From a checkpoint of a small transformer trained on Wikipedia: 140M parameters.
MLP neurons of a small language model. Each row is named by its layer, matrix (gate and up: input weights) and neuron, and shows model dimensions 384-511. Each number is 500 + 50 x the weight over its row's rms, rounded and kept within 0 to 999. Numbers have three digits each. A neuron's up and down rows have the sign that makes its largest values positive.
After each neuron's rows, "fires on" lists the tokens most often at its 100 highest values on Wikipedia text that the model never trained on. A number after a token or word is its count.

L9.gate5:528507464442426565468516432480505504471553513498506397531382612526462493538511486556488493429517472475443517475535482437452434526468506467500439464508447486488491518466533553403509511525501425420410509525540454477470501446509522487487530511502491445514596547465520456543463515500493482432472510551598545553482480475408463532428520643516480442469488539405508534531502467363494474509487
L9.up5:526480436433509489507518501504455402566474525538514424504444496487496482532501524539529414440519520427481549471552498475389483548460437485456479512411471482462551493403488567394442533544558436498452548470524489448510519491476516509525543491445570479525435481560472527597417505513450495507416560519541504542562490403437476433490457473513507447425470415423581529531543489463507467472506
fires on: " to" 39, " and" 26, "," 9, "–" 4

L3.gate2013:517545476518517504490499490531511506505490463578401480568579468494424476528494501518513524381544470556423491458571457593539539533542527537531538441512576476530580457441480559511466587397478545505538493538473476457453467487488496507456571522447409601546505458553552517514455451565506446458491571502453565529518463492552429458501512449562550482517515546506467547488527534425436473524516
L3.up2013:413471541537501477567403370536428489482506497611461453574442453440403549464480456462557480427630475552523533463528519430496532486517627566563438538566480534545535594501540607523514435473473568421533547550561464487500607393560502524557386501528448414516534544507546493485440519440615538479548477445548546508435504517539474507557484488536466528542435572570466521478518537506535542623508
fires on: "-" 33, " Upload" 11, " UTC" 10, "″" 8, "\n" 7, " Release" 5

L3.gate1352:493493513473555442461528397486507464520592437580454432480482480485451501516508546495496523515528532546497507516521629458443473567511486499561469499527623473611440452466490491522472566524458473506454467502485430441591513499567497440417444573522547541516527467510471465525405491530566498487434480453535382478483484438480427566551391533494407419460431509493406480575481512496482560454502
L3.up1352:496507539495511530500478469533504553531505467486525510518579468487444482578550488412445491449571464555564498592449480508455458493567467528477512502660516527436522524481555553530463508547502455522532528520385439447608547437497479450501470506508490592433494580474462524515611469517577490518443532613467511455396491488518510531464518470561448602485513562522388488476456513579515515490599
fires on: " /" 47, "2" 42, "aged" 5

L9.gate42:477470515463447544492501437577470565510488463432530557504557459564494465554468422489480596459481499463434472393557541521527505405483475431428434531463525540575532497494449416470629478469449492525537454484559489522511466401502516457449561460553510524464521461579487468547469461547533537576526540573575570527546523509532464557420575537339424509560480503524422482465445399449511426489553
L9.up42:470444441443486433511574459603457504475523456507454502521474449625517463433442447431448449479507472429516538458455535531517597457437539488533502540568518493426545615542476469523494501582408434559552499440477432424460520531500524463482560446470641481474502517448569555488458517596478533458557430523451574513483485470510457505602540462515502484555449488557423527570456538508566381531540
fires on: " of" 22, "2" 14, " in" 12, " by" 12, " to" 11, " " 8

L3.gate1822:602512465488458476546449467532538546510448521462425525482548574520540443620432440495617535490358460566582482485442458498479508534515538400528551466544481426504585483419536550406562518500455505497577476526554475544526564528455465519496496474477434438454428523486574571476411416396471535427597505500436428496589430539567520514497402505465499466625483582528413472498540439568469429446406
L3.up1822:470596495558485447513478551458443588434404509397488464497520452474520522458556565583461496396546394541575521542480516424479501443510501539469614537522437518492558504391498524532568534466488385446471462465464475396560413573515513499526512430515446475468453515526538520455531525521503524574461498502507410500581449434560522587581532561485580499487558532479524524387414510459445491488521
fires on: "I" 37, " ESPN" 11, " It" 7, "aps" 6, "It" 5, " leg" 4

L3.gate342:507610512486439467468461429495552470485515402453473551477576440389502489513477457487592528535473528436440430501478489645530597442519541451471536484416641516449409511449399530487503461476438506421572504592507421515470517455478408499525550474535479570447382435567487525508501429434472507497514462501494527461468562502505543526593465573547482484447492437555569476596521526549539434449522
L3.up342:551450485475528523548523472403540561520486465533481502413582471442434556419406426580501470485510522538454451459457571554517497471434462409479549499582415480539402424499506520520473415436432479518508508451466517493462483559495542511464670511548501505477495473426439488509516540558539501473573542400492423472426451553488469520541430476531613448486597563536507520448563570573516412481491
fires on: " |" 60, " et" 10, " Russia" 6, " Russian" 5

L3.gate69:424511531512434491508415499473456608572535541503503493479385473500601450528593522402467581458602500500544481562568446541518557466506509496535441562476510533477514553495434525480498522430551548487504550531507591482566482533531485477502511507499528573442557548440545513530489555486406555597435503516516580491413506495497473463433545418582547459465396545454534467507423504620512467407490
L3.up69:585614531406437453493497513459487594417425567486567493504476565438496467427494543409448521465548491484472512494499447467492559528550506473533484548444466592494475542536397514591440448468534481437538478458549498398486478467525543467574431408486431524482565497574464528541468477432446593562467544423588538475485447482466535472411561455408486469449398505414488546424495556564483558541468
fires on: "N" 39, "n" 25, "9" 6, "//" 4

L9.gate1816:457489539545393542526502477547362559469490508471442450562538498558580544556605521486520452450521428565478423430476434531447516556512498579537462555479480471619594441507527543551434513420554389480457588440486549524517542493347418523478468507524424433515528525545530553566509511568479461490453498454526554503491526485461544466474452439513475503496369494476469448520490493444467513535535
L9.up1816:496552432499586525531419527490480624522544417487563511482534519534503623562587507341436468460526518475488504436562439467524501538501560514516521461485456520461577461464574587504493495492484449503565569490501457577483479517466486489484471465533453450429529486491488515584589507458510497551536488407526500477455472538535490482444488445341477489470430504500517560462415464527446458507554
fires on: "ris" 19, " of" 14, "inus" 12, "ana" 8, "AZ" 5, " Der" 5

L3.gate1520:447333480501462551519490489570460413523456578531504529527508479526607483457626523500550579491615529464417504482537458488436511434459539679465477479501496504517482518469520554463540477543556522438532531539500484494486562429446420453516535667533462531463531475522522537419549450529541457484463554496508530530524455503454495524498462469498498518548404552547536522519508445608539513513497
L3.up1520:547467515466520527485547471481431424499506496530450541537570517526476422497538582563465552485529490466481518463498589456479520477552475561534510449533551520400490437490501509520448537494566476487404512412491452590467489380446421438502489660475406441540416456486453579496556434559537455493553505484449500433578520434501485518516543609530399445510360545492488524523552508569475474492472
fires on: "\n" 65, "icap" 6, " next" 5, "enth" 5

L9.gate1693:441518500413513481564498497511547548475601451518374418580614522544489536526493534485497510489443397559443444525457507446560542370492572467530479552515483414542545536509524511541500568483428499557500443548495457510518570552495514501511522512474492451449499501547504435499533482489520498533472551514509590492486530476388442545455510550489514507520520516516450524534539483497393602479484
L9.up1693:504584552459466493486448489507540461468479542514493408482526464551516574461547580484511564474504415411544461518464436459443484513500615560545511466417453504510457349436474552520511469520490467576474469508453545505484498491562465513511492491481507580472527516488597381521528510424484493528490548521479553551518437477391543506411338424533576491534480548494416488525491540488550541532467
fires on: " " 33, "9" 32, "1" 15, "0" 12, "8" 5

L9.gate617:531415549471419482505475508523569433478551479464423492522455542585585619506456445471465441398482492505452483544563495401432484465536562530573507514440544530547465519470430501490569458505520509567523483556533468460420559552524480432561483473452565487547424435447523455537545506586479508469500516409529487516439532469504503484442554610483390518545454544456416493502458548386462481553494
L9.up617:468446533519536469530515473506577436493501438507489581511501526493473577567435464407490529479515491462611540522488483524449402560561555543388474514510537563494427497487517563534505541526533409466549502542502505444532572460497407368609493506513599409514438478510553483528385501503452461391576485474478406417469454558607442478545503551550514535534473544527564422543500550455540525566485
fires on: "," 30, " in" 13, "W" 8, " (" 6, "9" 5, " was" 5

L9.gate520:540502487544588427568533450437606475495546463582500537493451455532502507424551444506466538465541512529509531551427490417476472443403546569529497509586515600462529365549509415354559490494516500482556482532516524505445494489478468481412532537541496497491353578487510438514477509526499392427400572531464535491454459529486577542476437499516482581563509537554478565527481524465518472537514
L9.up520:514400487515494462513519597557525464507418500436521476492442446514499499489593512473468539445513436520510426459566429469557488556588425516497487567532511433506566412470485478517424517589522445490504522488489523505413518511546407508492401428468424500511489409503462528548465464548512538474527519598484497538485490457439598467448553503598505434513441455481566524545475497547574411489520
fires on: "9" 31, "8" 14, "7" 12, "5" 10, "2" 8, "4" 8

L3.gate1696:579566481506485471466496438481554412541471536551452579509498509528447556461620430453417473588575589518481508512462512462507522454428543471447529444593582554448484496524474443556502481477525587511507531583397500539504636589456482530473429567529502453489535513551475476564455463497558560500511585397484561526460509543351508462490637478495526512499409520487512422486527524567534502485479
L3.up1696:493583491517523517494508515505487493582491554567508530481581418447478570536545524395510470466520411536576602439403434549504500390544444437558517441522532489485533498458442471475543593537401564392571472591424500565467521477492505548522511571559444445558580421619500493539445485597572500571513535506405611418486583546387508532510601468575539508510549613536640505546465454506515566521558
fires on: " to" 25, "%" 14, "|" 10, " help" 9, "." 7, "7" 4

L3.gate343:510515499495514480544474519515513394505549475459484457464496569553559468506442514555486504474459547515487557494504479480471521415525488434533563476524575459482571530546572459574481579534535480514432479513452529459532460505427470464434410593484558527507521547535466506599571568541590501393487460438573416498414489428572455496530433486565459545463446466478547439585420543498496571476587
L3.up343:547503513602491523496557548496561560498494475497523476492550396498466497448549445406621493483580500495460568552489545431533487490558591503476500496499448446407424452453550555509472500473561479488508485612498420471605470527554476475511479547520563580504534637487496528506441449491474556395483499512460559515442469410463508460504451493507529441454597476565563486496497492598490469431523
fires on: " /" 45, " while" 8, " however" 7, " to" 5, " except" 5

L9.gate973:549526471414501451447445470567475449468497599512335583463547543498484524453505532599524418524522530533508530604497556524482584533606541366539515493516501506355541495458394521476436534482501451484550462508505523569463508429461417520511592473470533571473491384529455412534513551513527504514526497541521488463488543558588500502458503554487450431475531430544573507489514511541519568509516
L9.up973:493514507452462533544352540505522572523455469421438520525513502484502508524453511544512465462529519489475430540581435614543511506572522515503470502500546437502543482490448515556448448494504444429469464484446488561527498451497539566540537483521519525558490459475497450574423526523527541414489521504410544471535428482493501433488472504539452386565470599425482586527489564473503453498458
fires on: " to" 49, " |" 19, ":" 5

L3.gate1006:516530508427481474512531567494477435444445579461474511486498485601509557446505495541581449544492454580537534493510520530517439412539540515492497503583600517460530358540523551476496409530515514493571394553505481493610613486481440498449525559458492489482497527555468464534505504562499451395558606454508581497602502480471474569456477460533463450475442533497484510546484502486454490572466
L3.up1006:596528537440607355495512577461511517468439464475575534536476474420511505575552594434585431483448533572584526553540516534415517463502521559460446523399454524371487391424514581540561541486535580524542467444509486531475559403471547572520509503552605544439472480487454491583546523495472453419566596471503477506490518526503490492462570441550549478469396529593476535470471562401565466532419
fires on: " on" 30, "On" 17, "8" 17, " from" 8, " to" 7

L9.gate1062:471520548492462491508557494578528429498488562559498478459513496514501494445496482445500609490537411468434571595512504556435493586478638505464575509442512491477446632460508583485519497493596441557613527547561456409445511491405445422451461512439510561447526502421502533501399466506460536482382477466497484483460427595494481463449506442564554505566498488539501475483493524557500521495492
L9.up1062:423518513474523523535585543547475535528462443430406403472621540533449496510458523418462519517511394468510495606463498588525472472528504444576554510476568493478519418518458591517475505501539522490516448547480379528428423533529496420497580436506524593484430472455424455522509442493500458503502524504504571469516477424504520475473494541485531447435508486476466528515409498587439517546505
fires on: "1" 32, "9" 18, "–" 16, "8" 13, "0" 13, "2" 5

L3.gate859:556496465425449561489517551514499488471528477479496517481549490511436475448464549544431525485517489478578597451489485430491536581508433441526464485473521555431386568483535454438481540492469513491537411484466494429450427501527541562527533461557422471541424468498400555547517484557485551601415498467450523486520506506511512534511492430494549477503526550450519432545469436586569519447500
L3.up859:558574477550489569533494528484569481481571415517486611559485493604429427554505520407458566554482518510488502500479515425440523538538540531514496441445517434453496540531453563590488502446470440578528435503418449524448493506613582467456521465495456454563482578523428531476508505488527465439578452415554433594536460477393530493516511505550486518515477455447507476520592550490559538475488
fires on: "2" 35, "1" 20, "0" 15, "4" 12, "3" 5

L9.gate126:436554523473408477496382449505547505533446548463542346521574512566488487573421538521492494506536490495532513472519588507477566595533542525550460530456530520544542546498477542409526431484506559427518504604447554502500543507476523594419503437378521574454549510507476458460460434537589539474489508473527491501412515524483490509503536517430545481645526540547518565452409465472452441517498
L9.up126:511488469564518430612410507540496517578490527508469523448565486483439482610543493646540469513544553528509503438481419501617520572506464412598476536565481551476548434582480419477500489507455511474471558510564566545543541475558525514500530555595435537494541512480423442566534537494561422469570400457500455522443598509493563604499589560503492507528568396559458562547487496504572586506503
fires on: "," 39, "2" 9, " " 8, "1" 7, " to" 6, "3" 6

L9.gate500:430420541494569496508444437535499533484465542540537411549533515561483470496522549571459638454485407496433559499441485385508459490493478512491405483487489476505499555505572472516491468438532441531461526522529486499496377536534546545448501562507525568512441483485371551494531533588484597498407557539557531536495544534495500519415491527476485532460519480453500523433466439407450469477507
L9.up500:506462517474514559493522599543530549487533449387496500542471499482523498554588505569410461443436459451439459452537505524484471445515402427434499542490502488532529514435529501482516412548490458590449513524429491437431527484473548563521528500461580525506540451534502458495475528577490520385501503489434474452571428464463535475484572497510500504541507509586494518534520513511563458397573
fires on: "," 31, "-" 14, "ut" 6, " and" 6

L9.gate1000:514585506416487546441540558504553529518427504550458447457525511598518508529480442551502370489492534480512581433480543459411604517399578500550509480480518488436546521481523488480580531537607518522524461441457533397431491539437580502469481532514543456501496522522536493496391499610508506416516522531521452511532530541490430478545466509345531463626478481595535520543495452370458547493499
L9.up1000:436579413527445519479503495504582532501513558455407590480570532512463624497422469460512482551505528458615545407358543566489466558515488502577549471504561474564471493434507498490466473488497588406480467476348432520459525480427476445500488579569558514557412547464460448389464543564461486496509445463478511473492567458500487524498491593527538468522589591575528532431507512423515490506501
fires on: " |" 32, "-" 9, "t" 5, " to" 4

L3.gate1033:478495497546482513545499506470477501538556446441454512519532527545548461551561470406528573498570568530512504513569561501548457486472438502490440513573448470553472635470477518441571479528456548458519501424466530569459525494492452470449511562551417470521584466489480428485571522497592492467477546509495584492436590549489452454521482574496425478479511525438488517486524483546590455397557
L3.up1033:383568467482530483569468503411531482486482551549421533444517412479558506540453557549532521547503488558537477512507433442573511384471484507464587484445485413497488524523520461533464556501527518483478460507515523537412527516474519432472529462435508441454491466571515562424481509525551493499460588558476493477456418442496517524564444454519486557549499491461484594645518489516509421464547
fires on: "-" 27, "\n" 23, "." 22, " third" 5, "enth" 5, "b" 5

L3.gate597:556533398541432503508496474502461481515490511490546471543481503555458577406504554570542501525550586479528478497571513413575597531477556549485475486510462523470519464473511461446579457575499513488501484462527500563505411449541429496516495532446487336509462512576462496555516520579478510438600575538460572472475475441517507571494579561437456452544461477560442551559430462495507496461566
L3.up597:569522496617495531511520515516530514520362504470497544533497452574571610428389469535506574544540511404571438568433515447550604525454428521538435549508497538421531427443511531485513581465514511513512434484527595535492547472526378442465448534423470468468505540556461523529444633473509491433544514483498508502534562460521544554427569578466546438494446419542534586493559444465495455466512
fires on: " J" 49, " R" 13, " to" 5, " title" 4, "4" 4, "9" 4

L3.gate521:523470461537524455519532539510461441489514524465555521472507588538524530514499464441483521491492514549552545396481533502511474352588538473600597443495428530560516512473476581477475451487459590515499449445553505465522506506525501489542471502506445496537586490513376525511513535495463564548562504509522461607524406563478501472506530510526586514547485469617634455509569401431456504522448
L3.up521:548525538501502539496552493464454515544523399607573466495531514405487520482476512456478466497488440502520510420564593474499616448556550433427490533513456473548458378530555567557553448439470553451561361440495518535499517417456460514585521473515456500520535413446526488495557492531531558528418617552471423471510607484572489556437562588473430488531510411581490431541521460430518519524485
fires on: " to" 30, " New" 25, " San" 14, "." 8, "New" 7

L9.gate1942:547479554450404514351561465525467430482510479533400496555514533531525553527567574488442581500527441540463601457534437424496520523542476530498450523552489484536415466464445430557555488480395542476615469492596486487497491545485525460466550501427424537567510522562436442529497514544452528507531503445527405455486535593555474608434559554451447529589481555441543570509536462449487494524510
L9.up1942:532492495464560398513529545504527483481516463537572484519478452575460572546494578493467477517513545517544533421417541452503509476483479489427523504543419583571427407485495506609515511548450516493502438434463527516568482488458401477524534515562509520510510558401553504561600567454525602537517550524475509449437439429561565528483496454562564471541455452528439511482434571451431457540441
fires on: " D" 31, " in" 16, " to" 10

L3.gate805:501556466518453442568482544446431507547468532487441570446432503546474501487454509529546455481461516497614626476545557504578542425442451421543447438467522415461617469484575455456528538410545492377593560508480491453543422573497393564514424536524503493496512454482533540521486470559533466552539511428462500440550516486469484472541490520460545493514444556474508511443481518558533441508514
L3.up805:499570520472432453503548421473514499524494506504523544423462506513541554521452536488565498444463473569545538497436510494418447571504563391483553505586524474471451453433527480486484597464486431418580434508484473445501519528467496569547500523537569506518436539424427539570490484539506509494397475558489543485446425509569462491481377503479648516549515613461564559513522477482468537389490
fires on: " I" 66, "I" 23, " England" 5

L9.gate23:535494491480461486512563496478498562506490483478572426484484449505505558437510442490378583542439452458503508520508513471466548473529534506495519581511473508545499553555546484506468433389455480518571576602495561455582484469500509541480388557463498516508537491503570502516450539517403432482496497427499420497539513491481528476548534459475483492539521539488543516531479426593537417558533
L9.up23:506509439529506577509430578572473537448498430565492573486519523542482446462505535521495450491447541557436415583432521446484507534493525491484500437514571401395504468520455493434551415465510417541531315490508495445480500553530552482459526521503429553519403548440403522460565441500528394453476563533570561567540491532598505463534500490458485478520544489503368439469484570451442528509521
fires on: "0" 25, "4" 10, "1" 10, "8" 9, "7" 8

L9.gate1714:529472499487525521591433576468506551471447443462462541528498427470534482566633567501521522515508523513535650492575521474475558586515579519400450512528492448494556541478504541527559506480542525560435516496568457601476492484494418468516510477401534592450528361402541496525440533636510556465523553430496463456424492397457508508471478531466509431488545519456504566436435442506539454438570
L9.up1714:446421501378537469583411552569495528573528470546438488493482567524499494514460464429461428594496532509556382545545462593482455444498435535470479610524417516375505493508591606445470543556485489479553459603467572552444444550506579524551394510505450601558433545577531507549459566535502526391566478498526547486514466494572511469463544468464490423500500503499510577501566571592499476527560
fires on: " is" 35, " was" 10, " are" 6, " and" 4, " to" 4

L9.gate985:511507488524498456525442474434511633562462461492558491518449582450464478548500455579511523445496510494464495461569554513535538491515614525544487501519452404503547487411527533507516529439489561500580489492508580481519566445447537523519594490519622581509537525507540539485554532454629563523539480467477560531474556503405540528550501502547497456497513481557482502492488510507450499477470
L9.up985:454427562446585410473410484467506419530561559549599574559498570571586492442379412520620534446483467484578429604562459512553477379486478562449397552515534436630494506409479622606546545544478549572586493431508533466459438430551509487415458452546601532453579547498449565383408523531469537460465549513468452424556505492564528610534516493532431402588540504413456528477367545492497497470491
fires on: "," 30, " New" 11, " of" 8, " United" 5, " |" 4, " the" 4

L3.gate498:527411535400476522498487446487538537550506524475504491520459565610488537520426497470525555517497535512471510483562561499532571546504631535532411449506601466444458500528502470494553464544402568518506508551497503528428517589467515434544551363465571440531427483465539489484545490453429461464490538538514535527447494512481561513450488439609490500481445458522427403508521509562526526437386
L3.up498:454572477516495520527395546615527508467428330509494486458542503538561388541533466470504505501423526476413535482532464524541495453507531452516561485558507448497555609486514391535527480451543636503451484539502390438388476533455466545480583458537493639544520554451540552476470513523586477427479442466534441565452450545584558427482491518472483482508481540439444499488543543473481510492475
fires on: " years" 16, " Order" 13, " end" 13, " Battle" 11, " born" 10, " End" 5

L9.gate1288:494589433543494493502529404469426573602538514565489484408487473479512577506572484530508462387482456549479427472593464555479490422530566489534548429431426480500519399411500500468541569482531469461613495488489573408545470489429608503559445489579555421432479475553564507545506555430588516495441514521555565574497527451493559477447454434520462484567419491544491473581454474515473434513495
L9.up1288:417458486477493527557442530463477506406519605575463546482521473492500506471490498556496446539412560483498484520608466475485507420528473479515498541506445502484557491478522528524532415519546533549494466431501618512457428488517507544442550472509430451543596424461398546514558604468500468469507535483398490522493529459513474522478467487514560413585499466483525501401463606558463476520449
fires on: " the" 27, ":" 26, " of" 7, "-" 6

L9.gate1770:476532469610442498500530492570511527513477473469423572508520451441516484495471467549527527450426498487474585508467549565509539557561513388470571489428502532490555484576510541508590477505498520436550468459511502513568545449509401516544425469456523558481542586476652381482554443562480412449464418495475434472473489563487565459494453496549580431514571531376404544511384487439436469521449
L9.up1770:508505509443485561508430546456518449473511469518602471496503471486528566550499556508562484490578464589427411486495560569504507542515473553505488518473486511493494417413526562522491515478494452521517475524532567421480503412508482492476450367562524521513542482573472491526417476506625423513522630492528559466496496589572623512442557484486499452515427469533433489545519547500442548472538
fires on: "1" 72, "-" 8

L3.gate91:520452481527498475500551560458530486443501441463465448556562454374425562540530541486519578455535501491597488607593579428393547476443474481488474532494505528505509483442397544485510505515480432491560452459554534527525529620476501538468537527546619530513428536535553413472485507472561497520421499476471545463526557516473530442596544484540520373520533510536547555502438373494387493520491
L3.up91:577563487547503446476599510434499512547502514511529549486437488454591528504410501465417469488566475486541524530476538523411608340433446456394559564545433468572530457605549545548586668458593412549479532440431565502514525470442467510512536504416540498505586459529462498473456564532570492417413526495531402456576569463528523424485594554507472471481534527520485502493479520505531503593510
fires on: " t" 24, " may" 19, " must" 10, " to" 7, " bl" 6

L3.gate1764:467454511435405441486561466496559439538602445518418491492463583490413574533559569455453611558399488514572580390510514434468512456428517492496464448495536535616454463479520459491469516565533500501506459475601477508500558568457489572498417482570466423526589545459443463503489525524540525438487489502466465467508468458571535555506522580530464526484489450532466492580517459438503508562487
L3.up1764:538522496550473601460512515512411560614501471395474473515497533450520555547506482405484495487504445467438587537457462497587515516535526427529505510503524485498399504538488586546455569453526484460457456550615480537552434558452487502559458534557518551458567542518501440538539540539477465546582568533523471494464508507547538535338520549534511488424555494420470519495421474544471452550437
fires on: " to" 23, " Jr" 15, " once" 7, " etc" 5, " Zap" 5, " Pr" 5

L9.gate633:449505574462482453432500471442563481570479461452530455451603527529468476479465534621523544483448516433579529603473514441536473525422499600536480474452378551511495494389493488457508509510508652502515534590557518390548369406471599508524501472489444614483500533515507558524517511550496495588510498462530514529444483461520452476413488537511551544528565508559504588562505539437574437471464
L9.up633:536607512439442500461411476510642539555446524415465562596466425482427585601526587463422440509464622474589472554591517502545525476457586499442442543464532486537506576531520485456532441520513457529478474543482467563457480515467602556474462524464435538483618527533527449536527400537514475520476489555463480508460451505495519482435470416523567511564474515490555478507535455442556523426575
fires on: " the" 34, "," 23, " and" 7, " The" 4

L9.gate1245:535400454618535478552478432508449457496621524575494504478434450484577594488507450519542534499499447534533480426561452489490523528575538479417480513474358549477460560565521555470524607460430531476484536432506460445528526489445513472454532412464544533433553471551493542468562531571424489498453564466514520489538500538490407559460460455526515504515455523508500510458504516441526475594427
L9.up1245:501565521515513485626448501482471488465551572526535466554437493546519440399493433468592466478484413521535390509520465459506477483529526485477450514496489490461440545490431499633517437475494530475506433462439526467527544424488468526473497588479537454495527477477492532459475692436505611500365562489475504482548492362460571526478525475477484488563529510567530565481478546527428488495544
fires on: "'" 38, " the" 22, " of" 15, " that" 5, " from" 4

L3.gate1535:440501519474516456478512466512595525514562498492541549565546507495528535540575349479443581488588507539539536450497559475440467409566472533485526495523482567479471503524456545475489574498488461479518475442538420513475492521503490443506502529458562512546461520457415562498458516485569477482454528526532466509501511514511501614540499623506424425421424555551518479473567464473399467519493
L3.up1535:514461501545509581471502484496531554564535461478475467456568530605430486533436436532566546555531578549556506528389497468457465477532496585432490499520576579455439522444425545455585566504493426461528465485492460506478501495455475468471506542416563469523411606428474531521480521581507484440436489493407440486455388498586453586535463589572510584342443552553505487483561487585414502522547
fires on: " /" 38, ";" 36, " |" 11, " —;" 6, "aged" 5

L9.gate191:456492505455521513532573495471544481440560509473517476477555474468443491550491555579401529401487455579509466466473447529483519534497575566574572478539544551490579522482500469464521464416601491476504563551549570465486525391543485515495487439544486417457506486560508459475454412516521529526436525542450450482493531593606525508522448616495577439576525494516494584428448484419478471546462
L9.up191:533501540551524571538445462485568456469530491499377387459492505516588568472489553492446528534520485413454505479406483500520459567482487572463541478521457512464437420492583522528548539545511529569438414501538536526584557495485432536560386487554488537515565503480533400471504503512578459476626508490532480533488446542415499550403478489485564444534532531549404512532536474586499483501407
fires on: "'" 33, "-" 13, "1" 11, " \"" 7, " " 5, "c" 4

L3.gate1826:487451482549442597501524566541601469461500505455503621487445486497464483542487542557595426549583431550423570459458441423444518450409571477498496534508506432505481417517525482431439479492413514509500482450416566595526448490414541498424448525464422552563554481575409577564476440577468477461623429473555405532489587556451509456455551442485564559550434500453523522487458470520503527482475
L3.up1826:500535483528510520450423502499493460455519518483535576507406487575496505571493495582479465588581466518471517531495494465455509500498512476544567471453543365465565430558426481541493488568455548503421468500500523512516488521534557484450501569481364587545546456493491545530513466487503443526548514509557417509515520595509496436498498449476577493532497547480481492533454610544553544376517
fires on: " |" 85, ";" 4, "|" 4

L3.gate1487:509517511511469540465389460509440556566490554486449512574531505502478476445616518449546524520601495555482526505570516568559406436575406523411476537595450476555554590479567544525569561514486547525468454504516439536521486457473483560473421534487514517475497523534476540448416498607553424501500540485503527497461499541537448481391462437419565477528605621473460505472488452483496512457559
L3.up1487:489481504546473465510444399502532474501596507589458477528479526508410511475417514542393474545511403563458438500528497465492501452579526555589511506549451496551510550510476510514463551474464564513492480483527412548507556452522467487440495475561460517557369464509416529587465514544560493527454506467472477516495567481590464533462471516531484489545518540539496564479489513434487535426559
fires on: "\n" 68, "-" 30

L9.gate1763:477423463536544557456463482591596455490518487429525511492559486543535499613533468517441444432491487523448480492481525412421546458352568463500449506480461471487469512448581428428512499481453516452579496443464513473567438456429512449568601477390454521526457476481491489468442518547474515543523553420459518545459428526508387547580551517486432488442553559419584558431370432416449480427541
L9.up1763:566486514470533474553457494594606526505560521465555545538470459583484427451434432518430412451607540485556552475453461449418509488431472478575503574499509472418450382402551460475500560441461529436493497518439498447451514508469469507579564556501383445519421526439458525529416485540431450468530534480512501428485507596474528517552543578525501534386575569509526555525453538482540426457529
fires on: " " 53, " |" 39

L3.gate1975:578590531561486433516475507516517449522481418532464623560471438446454544514558484432530464431531500506552447471523503586549503544486487535416499490546597550519492461529465527494550573518456418429514501518481501453458598543540471411536516476459495423511553498494580481494518536493565455467422598513438597451506535511447563498488543473402519447463429520581532531511588514523491530541468
L3.up1975:549601552504484502504506475525478530535540554510521496483490469477397504584352493537494464510414542460405524399409530554471460500444453450511614491548547497544625530558541461430520555550529545572439409524435563475503469487537554550516478597505551456486546512491440562528448485456520481535500481564492514556596463503509548440487577436488536461448432510512510397421471480465462546478540
fires on: " to" 82, " they" 12

L3.gate348:475483517524556464496516474525419490493481449505507486486501533577484443551628489502555571505503542456556496562552418496509574496456506550468390536549479497511488564500475495532472496473487454482563516510504546444481552414532548516514492592463349558494512529534548471563466473419559499509549514447486556504515457484538457541602477515514507596558454513508451551529497452442415496471580
L3.up348:484567492536556493456550645449592462474474501498514533537612569555473459431491463535567528478522427534524460455492530392561561466512394494430450482522443536506564546513448442442460511503480494504523414410449548536554565550490530502517484542518549520539449540539595497528509433455457491476432543520482624464436463554507433455481415462607513488550546526487561522505482476487500429464558
fires on: " +" 32, " finished" 7, " expressed" 5, " reached" 5, " Set" 4

L9.gate1102:474521521492527561529343510626525516506544475468523456506456536604532584545542493401526493411532491575522518481505449503552438452465473528520518442476408417524448483468511485580485480543421527518433568459551525498491521545421531488448453498502482495515472518444466481529531501444562425533411555431602496500488504530444495477482491433365468479402514520455457449501506460494468472460603
L9.up1102:507584529541466526477466567531500553510488550450527437509510514566547568539596465466488491476499455548518478453488556436508475529415534535613561496452478528543516552559538546532419341442510406431432487526512559391426509551461554535546492590419398519487469542527543416499598438497600492612502487481445492519591501429520502474553488518448495486485548530461464465467541535415454533469478
fires on: "ris" 19, "inus" 11, " Faculty" 9, " –" 8, " Best" 6

L9.gate1567:454487429534465567504465465529525464457514479554498563561513505500523530569494442527470483439426601495473441530458509512537471554502519539415538486459448555477504446462383565511496551503558474453543506546537525529487529487447503472501459443595404461512473535532488479557465559439484534515574509442539502475431508499509412547470484484425469503436529528513421543594446463402452419480589
L9.up1567:496557411528502510480504555433460554603518523489476569547355446523532564537549473590595457451489474514530477576557545440541515495492540562516500428559511513546532432445482528542524455477550547561518497580580569447424473498497451364475518576487513553534523435515608538545536576556546526478481419369432510475571550428549536547496442511523573472580427474582499481480468499575552577525407
fires on: " W" 43, "4" 17, "6" 10, "9" 6, "5" 6, "0" 5